{
  "num_hidden_layers": 15,
  "hidden_size": 448,
  "num_attention_heads": 5,
  "num_key_value_heads": 1,
  "head_dim": 64,
  "intermediate_size": 1216,
  "vocab_size": 2858,
  "hidden_act": "swiglu",
  "norm": "rmsnorm",
  "norm_place": "pre",
  "norm_eps": 1e-06,
  "positions": "rope",
  "rope_theta": 2910.0,
  "rope_fraction": 1.0,
  "qk_norm": false,
  "attn_scale": 0.125,
  "bias": "none",
  "tie_word_embeddings": false,
  "parallel_block": false,
  "init": "uniform",
  "init_std_qkv": 0.0177,
  "init_std_o": 0.00382,
  "init_std_up": 0.0177,
  "init_std_down": 0.00196,
  "optimizer": "adamw",
  "learning_rate": 0.00126,
  "beta1": 0.95,
  "beta2": 0.95,
  "weight_decay": 0.16,
  "lr_head": 0.00661,
  "max_grad_norm": 2.0,
  "warmup_steps": 227,
  "schedule": "wsd",
  "decay_fraction": 0.425,
  "decay_shape": "linear",
  "final_lr_fraction": 0.0,
  "batch_tokens": [65536, 131072, 262144],
  "max_seq_len": 512,
  "doc_mask": true,
  "train_tokens": 670600000,
  "max_steps": 4675,
  "dataset": "wikipedia_en"
}
MLP neurons of a small language model. Each row is named by its layer, matrix (gate and up: input weights) and neuron, and shows model dimensions 298-447. Each number is 128 + 24 x the weight over its row's rms, rounded and kept within 0 to 255. Numbers have three digits each. A neuron's up and down rows have the sign that makes its largest values positive.
A block is one neuron, or neurons of one layer that tend to fire together. After each block is what it responds to, as a language model described it from the Wikipedia text at the highest values.

L5.gate28:077106127129148181195140111112091114146114143112134110102153109155116155153153104128088088062116137130161082138119175121110138109111154097155144099137134094131113087132113145138143114148134136133128112108160145122108129064139133094114138143126150120141129147150132158099114088132121123125141141126133114124129149142156127176125125164128096122123099113157102163126094114141130133156090150150131099125137127140151072144170120078143121097086132143149156
L5.up28:100164130115136086149150120111115137128164100134142103140124093135089114109081117111132075140133120134144150144148098159157098137137146154095117139158143137120109134107110159116134137127086086110082130086105136165132154105133114177097120113140127088127072137175150132132117144099136112117191101133127161120082123126089112132137137109126162120141119155116092095142103097076144122148146139097119099140127116099137119119103121123158134085171094143131141
Description: Mid-name pieces before final "a". Interior word pieces of multi-token proper names, mostly where the name ends in "a" next: Lig(a), Dec(c)a, Luk(a), Sri Lank(ans).

L7.gate202:155093111165124170100134147078169124138134114145112129122136116129143103137123094155106105123112161111106132117124143128113168117115162113106153129158140143136175167113106229132172161101094121065123080134166155160160155113121098157170097157102058133140138162143111135087138118143130132180129149146122113097160136143110132187114176090108146120134129099122138133128107124170138144097094139110105134170117128160111130133170143139120100150123141124167141
L7.up202:148131130145082189135132126062174158107134128117118115097136140158148117153124080156097144141093096135140121150144109105131134126141162087113117133108145163104147138132116172103183153111085123080133086123150156099122128066108120137154101171107058174130155134129116147114093127141093112163124155129087109130115125128115145156119140134119101131113135103121092125109139123184138174141105158138123134150089128166129142105129127102131084132092179129121152
L7.gate436:142101128175111121096094148129106152092146111100122087134164151141123106149155118087094153132066097092136116148137110109128131108124139113148142168120120149146148124149125144113133082120143084096126123131120140161120175121128155127128141141115120177129124149156154123123110118085143117153150120129167136138095119111108133134131171134129139128116088133149136106156083150171143103126137140133109155139117134120147152139141120094123074161103147136177127
L7.up436:151111094134125156117205110072113113131176132138127096125098177092165119131157103138116168105124126136127136119133113157109152090165153102110118149117108135082133126121122182120152159159112085119141110115143150139104109124097093137131090168122114118096093123142107092130103153168090154142118105136118062099113132148100120120139086158173108130121119167053125137147122099104142123122088187097102146113119133118122141113126098130144137110099125107113199
L7.gate555:110108167125125149119121134114150142144131128146160151127141123097131098150115121132072132118122144138137158152120111130115105169119173122115130134117147136093131128149119127134138119110089111133127121108140147112125157120121154123151122117048147151098161111130113143139164123141172098146102145135145141148134114169133141133113191124128142101149132089117124127123112152147130175147134137108136094138136124132080091146085132156120115162131157131145093
L7.up555:147127147134143168109127147124118132117134101142163155086119156161135137133134155145124129148092162131133122154091155101116091164128134150154125119122120153102096120132129126135141115156125102121182087139117152131159117086157123107144078148122151146090178114109101132155136114166146112089109153119146115093175101110108096108141113126131100110097095121076099087100102138147132145116106142119140134122171102123146097122124144108125086128142186198145163
L7.gate629:111074140157157144114139158127104114112115109085108094142147152092107102154141132114168083175142139116117132087144142115104147122099102127133120136141071132117135152127125158162144171124148132112158107143127160156113147120126125159114118144141115108078135149136108106092121143144142161109118139137157118098137116111141167154114161107078143147137119120159116085056082138128182163139118135134120152096119139100159182093183151175114141130158144136146105
L7.up629:127115134159135103140095090166153118138147123128120113126135084155176126129133124142118145114117163112128143111097134180101165081132125102141119125103113138162125156091132118157095082087159143118152105113126092154146144109148114127164152159134168131155100130132097142106095136117073115195161150150094112139163118168120134157104141133145071125118106140130099120115192121097105144151131121160128142131161125144124169101091140110116136089136130109094152
L7.gate791:145109178142098119124113125117142177128100125111108124153131104131094093161118114073087073156117091139114136169114112120124094145144105131174104134140119116123126133103121141117170115121150130113127118137152155141112114100068111142167151120121087118109073169174129110117154114157102132140140131169131152085178117109149089159108148121143119138139140134163116125085150107155159227100124155103140139146120143176138089154110149131155123146145116149139107
L7.up791:116161134107073148135119126096145167065129208132094142128125119161132141120153097119132116135128108138118145147136158123135132096123127140149101096115148116106107138109124139148109160157130122154100129173154142119136150122152118139142143126095113143097125121079129114113143184139106131141126144182128152095189137155137098142112170165161145140168118108131119157068153137103175130162145084119147175140117148134103131109139116180165142161108090108138094
L7.gate836:138149098124148144110132125131159120139129126112154129174148139119132086117108115163065145133108118120118170118100121117104126085116111143154113155131148136153195104104147151133136118123147111096144090110123103132152131088130160102135134128116140164118113132161116129126108123112124115148134110116122126148139159090137132146136145096122119145158138103138127123144139106097111150097121157119094105133139122138165139155183156125105087147141130110164153
L7.up836:136144156142133167147131114134173117131071133137122118092161123128129110176113111155086174109112135142080124121105133108126134141139107147155115142140120124121154123112122129153139097141134173095141116107118104121155095107129151098138137110121122148103102120173130151123145164117155120146111163141141114125121128117118158143124168079100114112137130115152109126140138126133105156091126181091157122161140105179142105152110160113078061164112153116178103
L7.gate909:170125151136087131163132151135115133098130153137139169173146119117201139145131124145158146146065170109121119134099132143131100107140108107122132143115101120125139128084140183171157113156120100102131076130150176154096142111183130178125128160193119126136122099112151117152129097134105129108195138110125109100129130083135105138140139152121168125137097139142132109121113110111158134129101126107118165141099108144135139160097127138126077150116122109110132
L7.up909:103121102157140166107170129145112100140116097156088087128122155139121142135162118144130183121140160106138104076128155117146165081158114140130139100107137105086133138146127133096152137118125123105151122165161137133099081160136145157117149140155138112127156153136115140093135149094128124113113191123112096133149126150103158152113096114088154143173137101110126122099096138175148122174078143108120147129097120127139100128164155092125119129135129170120168
L7.gate1139:144103148158108154141136123115109129126137175088083140107109120160174099142150103139143116141101135141134148142125134114105169088175148100155116128167109132083155150107161142125177128111111136131123114086131133122165151092129139124160135085127115160124187117161113139114137143153135173139148164126159084128120143133134138138128113111102149118096116133125160157113104107144121142086169142133150178137094144146160102101115157155160119164108165132103144
L7.up1139:118082140200134130111127113134136151140157164087104131100157103132128117134161098161154169173093124089150105162116143094123126105128120112155094112139114131110111130123128128145151132123144148120118123113185152132137116152154122138128103137102109136113177178173110088108180127160106176128142195165127030134167112130136155151107142045119172097100130101131147104111161098103157126089133134093143156149092103103154104122139128151146130182118122138108141
Description: Word-completing endings. Final pieces that finish a split word, mostly verb endings or auxiliaries before an object or complement, like attract-ed, teac-hes, m-akes, has, had, plus endings of split first names like Christ-ina, Hel-en.

L10.gate243:139135136087168114100094148164120159120086132127148084133144090122103145161151142126139108114107116114131132141099131129101102122082095177139105149134138114112137130123107138146141126089128114125153117156134141118116116097162135126114171117142096138166082122124161104113123119127127122122076143157153126121201165151160119136138151130149179166140130118122148094144127102155163123092087128092099165090106163152083109135158120118111122127123119148155106
L10.up243:107107121140157123126134111114119127117145110130109118139095095098128108128143124105120133139150135141138077107173111116191144159113150135145136132154154136101135121160094136124120138050103107099116126137185100112114096153154139145160103132142076108171123110116170173188118125096185116122125154128120115175081162139117110144146172139088135103123134129154149115152131141117166139128128152102164091113125143124172138151106120144107097069144117132111141
L10.gate281:146100162131159114104109138119087169117122115116155108132096115113120131138124158151149159129123126081147105139080125112148133100108096157114176129105117159094120116155129111121128096092087112113090126143106141113129118120171096137052107132142111157135139131104125115203124165140094087093138186136121173126103122127134147143100152151093131150126107121111103108183128178119157127123116108111116132134106163148116138149094160134106144150122156129141129
L10.up281:123129166113124143135136170143132126124112146155133107087110152107132173121205151138133106129123138103118116094176150095131155106138117146092116107117102111122113118106130112099062109122135190136111120103108147120116089107129089126114144140121134110118105129152125103132099172125101137160154130085110093113065134166078141167097103121125105127140118125129150148175125130115161115129156140130099066134150137134133124161152200110090116138096184156128125
L10.gate424:110099152134108126092128113101128132133118134139139158145174163107135080151145140135097130082107133151111095137097138149107149126122105117152140124133109137105166118058139127137153160128121153098150112076134123131142108152138097164098143168132152135142121148161104152098141131155166096107113170113151108125114180105076131163153163077101103143120149109139116185162118122137164128093082167120145128118101146139136146134125144111142078166053150092143137
L10.up424:136143150074130115087102128143109091123124137140157159146154120114103109134151161141138173105133139133114074126123108100109145119131138147116134126155117144107122133127125132117122151133111108132127148128123105122138050118123154173063132146093165119142150171191130166097149126171133130114107092121146112114112211121119120133166110112069135138160126112117135143167079087116174146085127122120153131138156094111119100145108174121131126148107177069138150
L10.gate498:138158090129131146126091137139108125121084104119162142146134166094126095138140147122112149095138149139172116108119126112124159158125113149129127143147114135123175124136118124100163143110134137118130146105086123144145120126176135107108155118133132105194167111154116144130089145111159130142145168129108122117131116098142116133160139077149121185122155115154119116128150138170112124134145133131082075134145147144102102115105158087136123149133132112149070
L10.up498:127148111110142130157122127147099173171155093147109132123135138094121106144141185161129164157129149124112143080186111124125117093116128096140087126118108126133136149118064112156139118104091103124146113107162125129088144169099145153121138139128169137104148114159154158121145138116116136090153138119120139186115170104156140140151142161122138145156105175101107117089127118145104111133077108141151124126142169137100155155155139099128115142151116097122110
L10.gate562:122105119136124180118108107111132123117079132126101079156134143129130056156163167110099128104120145133120153151077122119078094170099110147153111112131119130122138111134131115107138143107159145152132158094130135148107123120109160140158115148149109141142107152135147148163112138134110097158136184117172140147082160155092082124122148110111131092132104122110132152121136106136117141104102182125131127119151154154114130148106117141104110129144130113139075
L10.up562:107130125113133156133139131144091159094108143111072125103155099163150150127122137124159154101135133148141128141139124101175083162140158188105104162121149133095141107109128093151184107143161135157151097116114113120094119171168102111117119148153144079127111150150145141125139114137141094166088127160148171130120095129133126135194134159104103150120102100106157153085128141134097117145124133149135196152162127122124126145155115108096090144124142090158131
L10.gate595:150129131115080138182159161125137119061138135156102104125119112155099174158126174097108143124122083160127168126110124115173134161182077108140123135128159137142136126091097113154119111108174124085152114158144127091111136102158153117105125101154088127127157149112149130152130139169084105133166158116160146139086152077110175146095129109106139139089064104131109158134161094152115106098127105135135134080141148144152132146064132113120110149113084117173067
L10.up595:160104106109142093154126110137125152129110116096114105106107136102117095106155128157132130190134168149114167163163152089126103142146098169130124134118125142140137146108079161090081105178109126120108160131152125084127129137150093135117170175152136141099092151133162164116127116127128145135140117119126151131115113129119135159158090146157080155122132111149135123091148129121122121175108113100091102141160121154100159098134152115109146108106130107132127
L10.gate737:108153126171150154122152157117094170147136111119133102131112102151154101140158203113104134101110100133128134085079171083127131134101138144115108115141122149132169126139112139161151214106140125114121141133144120138161119114156113120112152136178108151145115146167112097200113128096127100128089167143138147135128191156144131143102116120091160148131117155156110139189084118086127135095116118136131131094135168140143108145135142140105156178126089090170111
L10.up737:141153109087164170146168149128109148101136149188128117153160118136130084139118137129113157125126142175093105078125131133135114092113095130157150145126127139118140160089140093164146113117123104141128101163140135166098122146149133155131134118138097111147098148149143155177093095166104059156115117135150149115135158147139117153145098103142114140104127157089107118137123090089163124180131153094149140122144114133139160159123090184125114144088132119129102
L10.gate1089:124127115129151155170116149122109117106084121107137098142091161105118083157156156151128132108118150125093116141142141091140111167113150131119161164131161129108166132105130086125125108120117115111132075129131129130137113063137140123087110146130158139155111123134155118129103158147142127135098167133128157189099154136128140128140097165134102158141162117153091142137109119150113100123135168115142129099161129130079117102170080093122156169131121099140155
L10.up1089:174117098134145138117067116117155136127149133102137160102124079156108152131134154140151155107079194154113162146148144117153105162086117139108141101126116100119116118095143108136120143140130136136143150141143120139117127135142134101131119103135084105127103139174070141173166166137131125135093161168125127116139121164109150151108132097093175171150096097138135104125172113134109102106135137153144144106140119147164141153130150109137127137136141104140088
Description: Verb after subject. Finite verbs has, had, have, is right after a sentence's subject (the film has, the county has), plus some mid-word pieces like diss-olved.

L10.gate183:106128152114098096163122082174115156112123157141109100151145124149149169117144130135144127128140118093111132105140124117108132136142107100100122121082117117147095136129147110167120136159130142144120123134114141114124102160124131119110143090162130133164170088155133095135153175128157094133071121122124143188104125103112161129164110150150143151142137153135178124166091134114116097134135095104150091118123118113160128120113130103098152116123149083122160
L10.up183:114149095096092116151117086127121166107168101151095124145140111156126118108121158125125139171137124140100152115124081156147124119139121156136115133103140149142067142081116090140169128163057131136139136148131159132117124142115119126100138106093118126128170101120110121134133154128104106127136086131142127124131079105094144124173140105102151095160133156122129094128107145079114115138142113158145108167159080100157126117079117133103113126156116120087115
L10.gate285:122129122149112094113106111144165103101087107144154140140141143156130143167122125099140151176172121112072142110095164149094131116167132119129164171114114130118134144072144115164099137108117145097124091083127153135163135144129164105149154159195137138138163101121124115118131111137150098116106079120103142169119149114129120136151149112097145172132120141108073101111098092129098114104114144107114139164124108183162149112139108114143121161134127111145092
L10.up285:121159110162115121145158118133122138099130159129140135152137129145152079134162113129121114143125135077111149112099130166126154131175133154102135128141152152145150108135124152145127172121135096127124129135123098080130140101086115145110129145147103150167150140131163130142153107114092121119105104159102125118109146149134126122087129110169060143069122119151134080131128074100082126195155150103170159142113175148117151144112091134111169106121114109134098
L10.gate353:138155143132127142154118062138182151119098145144094107139100128140136103154150077115157100128169073126125123133094150121110145144138112146110151118128093126130139154135120110145159155125144153113113115112147122146131139113134132108146185116134089118150088135144132135165103127113114132127141108135119143101152122142147159135098148143115144155160161097135139155096136127127098101150143132070102089132132149205104166104140123094103145161146144100144095
L10.up353:126114106094158111149153113107116143154167117175089087138101103140152129137152133148139099108143103127122140137118145140110136083170106083129145065091156094138100142124114153147153153102170090098141139123076144130140141129094143147084148109146149090138125104140160103142162131125133124120090156153140113109153173154185094121082127139099136148140130145148171177138141110133173113142099076141103150154145163072164127128153139110142090108138073106097112
L10.gate533:141096177099148127136159093120139150113108168113047121160092115132124099146152145152158131120137130171125112135112097178070112148142089120095137092108136139154162094116100182138144106161122145163178097103122124149128147171140135119164139146144140138141095124157096124126131145121097105144117116173108155136124149139100142155169119148098112140145122135165109138086150119138134114118149164099130083121141102160141122140123144136157099132118153113117163
L10.up533:104124125167115120130107128122158130136127123161064118128124142099111173138107155115167143104130067063116127115064148130097145111157124129151100158148127143132126090126124134179143152103160154136138092160091128154125126164112101136115153109153084182131117082123109108161129173105151116161138167093152146117117120112122081133132113122108125156118119138153166113121092150130126099153122121107128162140139165139141122171119111166121159133133129102131114
L10.gate592:105140133139144112116106100122204188110123120104147099139108137107185127133122108133132125154099116148098155150105138126121158154150096085103144134082116122164124131113099137126099158130148213153115116128133115122115130137141125105139135076136109159140132132117146121197131143148114096145113104127126171146124100145100144180138131125148166135136139114155082105142106115132129116110121094146113170119206124125135120190155133146089097128126126117132127
L10.up592:151118107133109135162142121126114145114135157092095114126112103133141103140124118135153141132140131087095119153143165124146126114114107128135145096158136111151144116138153110116114159110075167135096126150163094076171184122134148126154119126117072091179143145102138096133123131133153161144138111176125112101120159084144128096129142162098080144124104086138166090113131136117136116084133122128119124106143172134123129136132125144140115083105153108126116
L10.gate617:115124116128101125128124116110128146144103156128056096131112125123137106156124157161132120153167147122116121111133122094146151110169120184092118140154146127096131166125125095136087148126103142124137167123142136143127116142088078124180124102131073183100105131156160168137133132117181099098160127166117173114170097097122156158117112110151137147137161142135146148149130089150133127132188121127119147089141165139119147140108106125174149130132121123121117
L10.up617:101129183149133124132136144110141160120143170165132120127114159107140037133112129119080124116148162126125144196151122134111150099154160083077112142132091135160143111145106119136103130135092172104087130116097097117165113145121093102124135164129129163101100087159127121163157132137153115106137128172130123108159088107154143163160108140119125139114118145121111114145094118159138134130151129178107151138105094088129111154107154130147140121152099083148121
L10.gate678:163135149110139145115176093125161163108114124147147150146106120097113121158130115087154139079135096126127153118130100090098119164135125145106169126151100121154129106147092171145125183160163184140123161123145167182128133090121099173117132094096083183137119110135118122133129128122095085138156119123142147119133154145116115178131102131135147163142124100122124076141127153110107105145109139156153066127169079184093148166123127135150112117121137112108154
L10.up678:100102138136091145109186105127155156135117124146129128123118135082121129148103118124119120124097135174098167132121143129148123102160167137147176103127157115135113094147123176130124144139138133075090142123130112173076116129130118119100124107096113128110111161137128105120148087117118107158115100137128101124181140105150038120120130123108135134170146102160169112106094081075094141140110149101149115162128124129163115138168127098148129128144098140115154
L10.gate748:131084136119097141150173091137104180128091104120092079157123139064176083147121134129127113133158153159127182106126133061088115102128107099117161148118114086151149133107174093131100122155126161159145151112112195110138082139121130128141139118120132126110122106129175089134118100154162097113115112139174174170087127109144093120130096095124113165098156114156126125086107104126149117169159130101158112121118142129133159104113121131123093112128140097173113
L10.up748:130144134068133104137154108135145125109122094110137159153134078091126113117143143140129152118127106148111093143106158110112144131126089087104096104077133168159145134116153103155118126134126101100157121110129124112096169109132165176096160124124115106109110178124124101152109113166119146167099065122131150119139105134115124098086138148097150128124145112108133105131144098109127144099142120107126096132145100123134138157094134098126119137093116143107196
Description: Place-name word pieces. Inner or early word pieces of multi-token place names, mostly in lists, tables and route descriptions, such as Ott-aw-a, Warw-ick, Ill-ino-is.

L5.gate738:136139155118119108103142132143105144101120113121119102162151087116146109150120130135123146110117131133168133105089142096086146115137111137123151157104112146127155143095133096132177097106146131110129130155124141098153145091125120151163096139177157126139099143154186133112083138110142129145128096113153160120120169142106128115113122121117136141070097098150110129117142113102110109129114138110118158122141151128140157140142159137110090156114173147145139
L5.up738:101101152141118177157128169105125103125145139134112125140163113163170117127164131191125118077157147136084108093093132146126116126153086111068144131103133122151147119082092121133129144116129113133149107123136143102128111119148142158134129147126115111143104114086119125133140136136137083147163166131083097191148142150135145161106149149129143147115137116103117138104170133129112116158129157164159153116142124130092161083107131146158104106087103082114132
Description: Verb after subject. Main verbs and auxiliaries directly after a sentence's subject, mostly has, have, had (e.g. He has, the film has, contains), plus of in one of.

L7.gate15:138170101162135138158112121117124080107153088095118138134100077148124148139105118146140077085117135159083139116099129092135133113146126143117104112132111092149124179095130089086118163112115137121118143119115165146169140086145121116142148125132104132103127142109139111168116118142140111122099116131136150144132188110095105108135129127129188123159099135140088109153093104101132086154133166143082135148138177138093120141108160096162080150130098141116090
L7.up15:089136078117136132110153138137152147164106119110157145123108142133090162126114141137079091126164128130143154116115134136163130162107126110121136138132134100102136154151069099143194163140156118135132134129132135150156147122141116114133136126131105140102075126120153112138108135136131083130119132140127109156120139148122106149119135131099142096100115146147126139154108169109114096173057152116160110131139098135115069123107121118164115139080131121111084
L7.gate105:123110147147123119128167138122136145080128117169138138134119121138155143145128096090138115133116122134101106112048078128124095115128085139125125131114108107185144149129135143150091139117119134140129147103119125127143168070128142113138114073117136127120108109146153123157129126096187117120086103135150122100125118132110150094136108122133116141137137093095113097156125167106119173131099139121122119099155119156132065144106129113185075147149131057132140
L7.up105:133115133129101106136113151114117098140113118124148180108122139152126114123130118131117122114137181177155147106132140160119141202120158141107119119180150131143095143077116114082121172124160124091122093153093116154112147116113130171143091126130130155113153159123168121152116114150131148131123158110125109167136134088106121123083096120135095145129127118110143122095122101105128076163129110122053064155153117128120115128144138078137111104104111143103125
L7.gate134:158169172151138160092115153129119105087116172131119145146145115133123146153092092148115148129163144120144146105161143132167153129142135132111111147141093101097137102110146117132167149136122128115164119106127119134118132133156174145125134132117138136108105170162147136152110152148130083163118150147099181112105147139124149134131126172135149126136134151129112147118069109107113134106098161085185171116090144139146144172144142104115086138118119154114130
L7.up134:138119124122174113138155131168148156073104108080138160143149086175156103129146125133131141174137077144124112079099133132109141117115100124132104163156136141107122144123114116143145096117084143128183195123088115142133072109156118152108127110120057134125123146106132154131113136139148118116112095139140089115155136115114104129123108086116119125177128149127111144154146109113149092156168104135120131114129116145132120152143160127129112142147131101101037
L7.gate302:055105114152120115160124112146110119112141120117139063111118113150100172155158156146157119127166089110092104101065137137126081138123104126141106116156112128149159127093094096153114134111089147126147125140150131153098154124158123103115154071137120151081153094071130137172149146129133100084116103108115143130127129107160133131128151100097141150143120122131142128120134118144095130135122120149099111100144147170121091133135124134154116133135143140165073
L7.up302:099109171078145174079120089118123160159140090114171151123148103167124097133109131122103080142113102122141155185092122141124132120159127144163137116124122089117156110116116094147133149142146129159153115151160135163092122098117138091114119091135080147133161102115068084086138105109149144194110128175120151115135127088148121089124148152133137143144154089134166124111137061151142154126128177123109109113134124148122121124124124097141125106098151137112149
L7.gate729:138120105094166119130185105129125119146137097069126070130133173118169093147135088069139094129100172099126154110147122108132087119127118121161175107133137130132166192103164141132123125129121130113130157112144158125148119129134084143140137137149132112142106152124147160125127126135130111091155110090148171165149164169139099170143117099109103130166123167111128120148130105124121103120131143135098113100096183144104165118157136148087114114143134100121082
L7.up729:107141101180126144101134123087117108116137108168076125134150126135072113121172138127082072130095138142115124116135183123153134194153137130127096128102087111134133104143092108100165131120133085117137117091155131160112140135099165157133126148142149127132143181148129093140138124156107114120145141112100152161090165101141113118096101124083143106150122143151111166119077104150117140111114155130141106109115133124168148128142119080147149141112118137127110
L7.gate928:176162155118148156130147135124111104124114085106118119148104124140171119168148140111122149159131149110128084119155099128117122113163145102146141117130099121165139158102130143097164134123128128164167141132171118130167159134136141121159089135149114115104105116146133163119125113130119077125129133133126113096110167122141087100166152131105179123146143160164122108139107164114156145120116152157146132139124156138130116161070136109164101131121150182122114
L7.up928:137099134104107118112165086112107077133131135161152154120128095114135106114106123105172118098117132062148184125142131145167151134113145140147110164109145105118133138133115147109142153174141156159103107158150108123123150165129098131135113098117130113140126152117150121116101123118138123132122088132136134141149151110129109083114114135098136134105114094161168139148124170092140110118103122106130136124106141114087117114148126155138110102115128144142133
L7.gate938:130132167102093103128106153127096168115136099114132177158132106125100159143094139156136097178111127114085168096102156125107140128132095113146118108161136084144137083122140143102102186112093136099124108094115149104084131135106144122154136119154130128096138129139135121094111149164158073096141144113151088094137193121089106092122104159118114159161138165117114112138132101143142118104134137177120137149130150141104096161115139157155103148111113129113124
L7.up938:104131124122105146131171125114085139095152072137141123124122083141141099129120127153133161161121091122107122122162171139109098084141140066157153148129136108138107121146155137189149141142160126124090148172135137126164133172128134137116077138120124139106129101090135140135140114123178087125147143120127128135140155109149077129115134125078136164157151094127111134157118105143121156125174131103112149115143147116213145123114099132106129105117100099119083
L7.gate985:093124112122146157094109084143131139128137141116141146122139125116128203158099112156112071130128131114112120109120134142139124122154091106112121129123066113116128164108129135178137137155119149117131110160158132133138151144150120106107105091106123134098156124104120144141143144167146117108092073137166138131139108120119146134142168133103139161156126135108123132141133121135161143127112108095113106127143155160167138137112115099122121127117079121153143
L7.up985:143103109110102108136170140138092171101126137067127101111104094113109142136141126125085116157096135137131145124144132096138101108108129159127149121163127078133125144128146091147104138131152106146144052144160124141129086161094145115132110133134128098166158140167186190121086133121151065127155109131137164132125124131097180120132129100141115095073121105140122159140107086140127098135096133098147121110122111116134070166100159130132156130111136134128113
Description: Mid-word name fragments. Short middle pieces of words split into several tokens, mostly proper names and places, such as Bos-w-ell, Max-w-ell, Dec-c-a, Mos-c-ow, Ott-aw-a.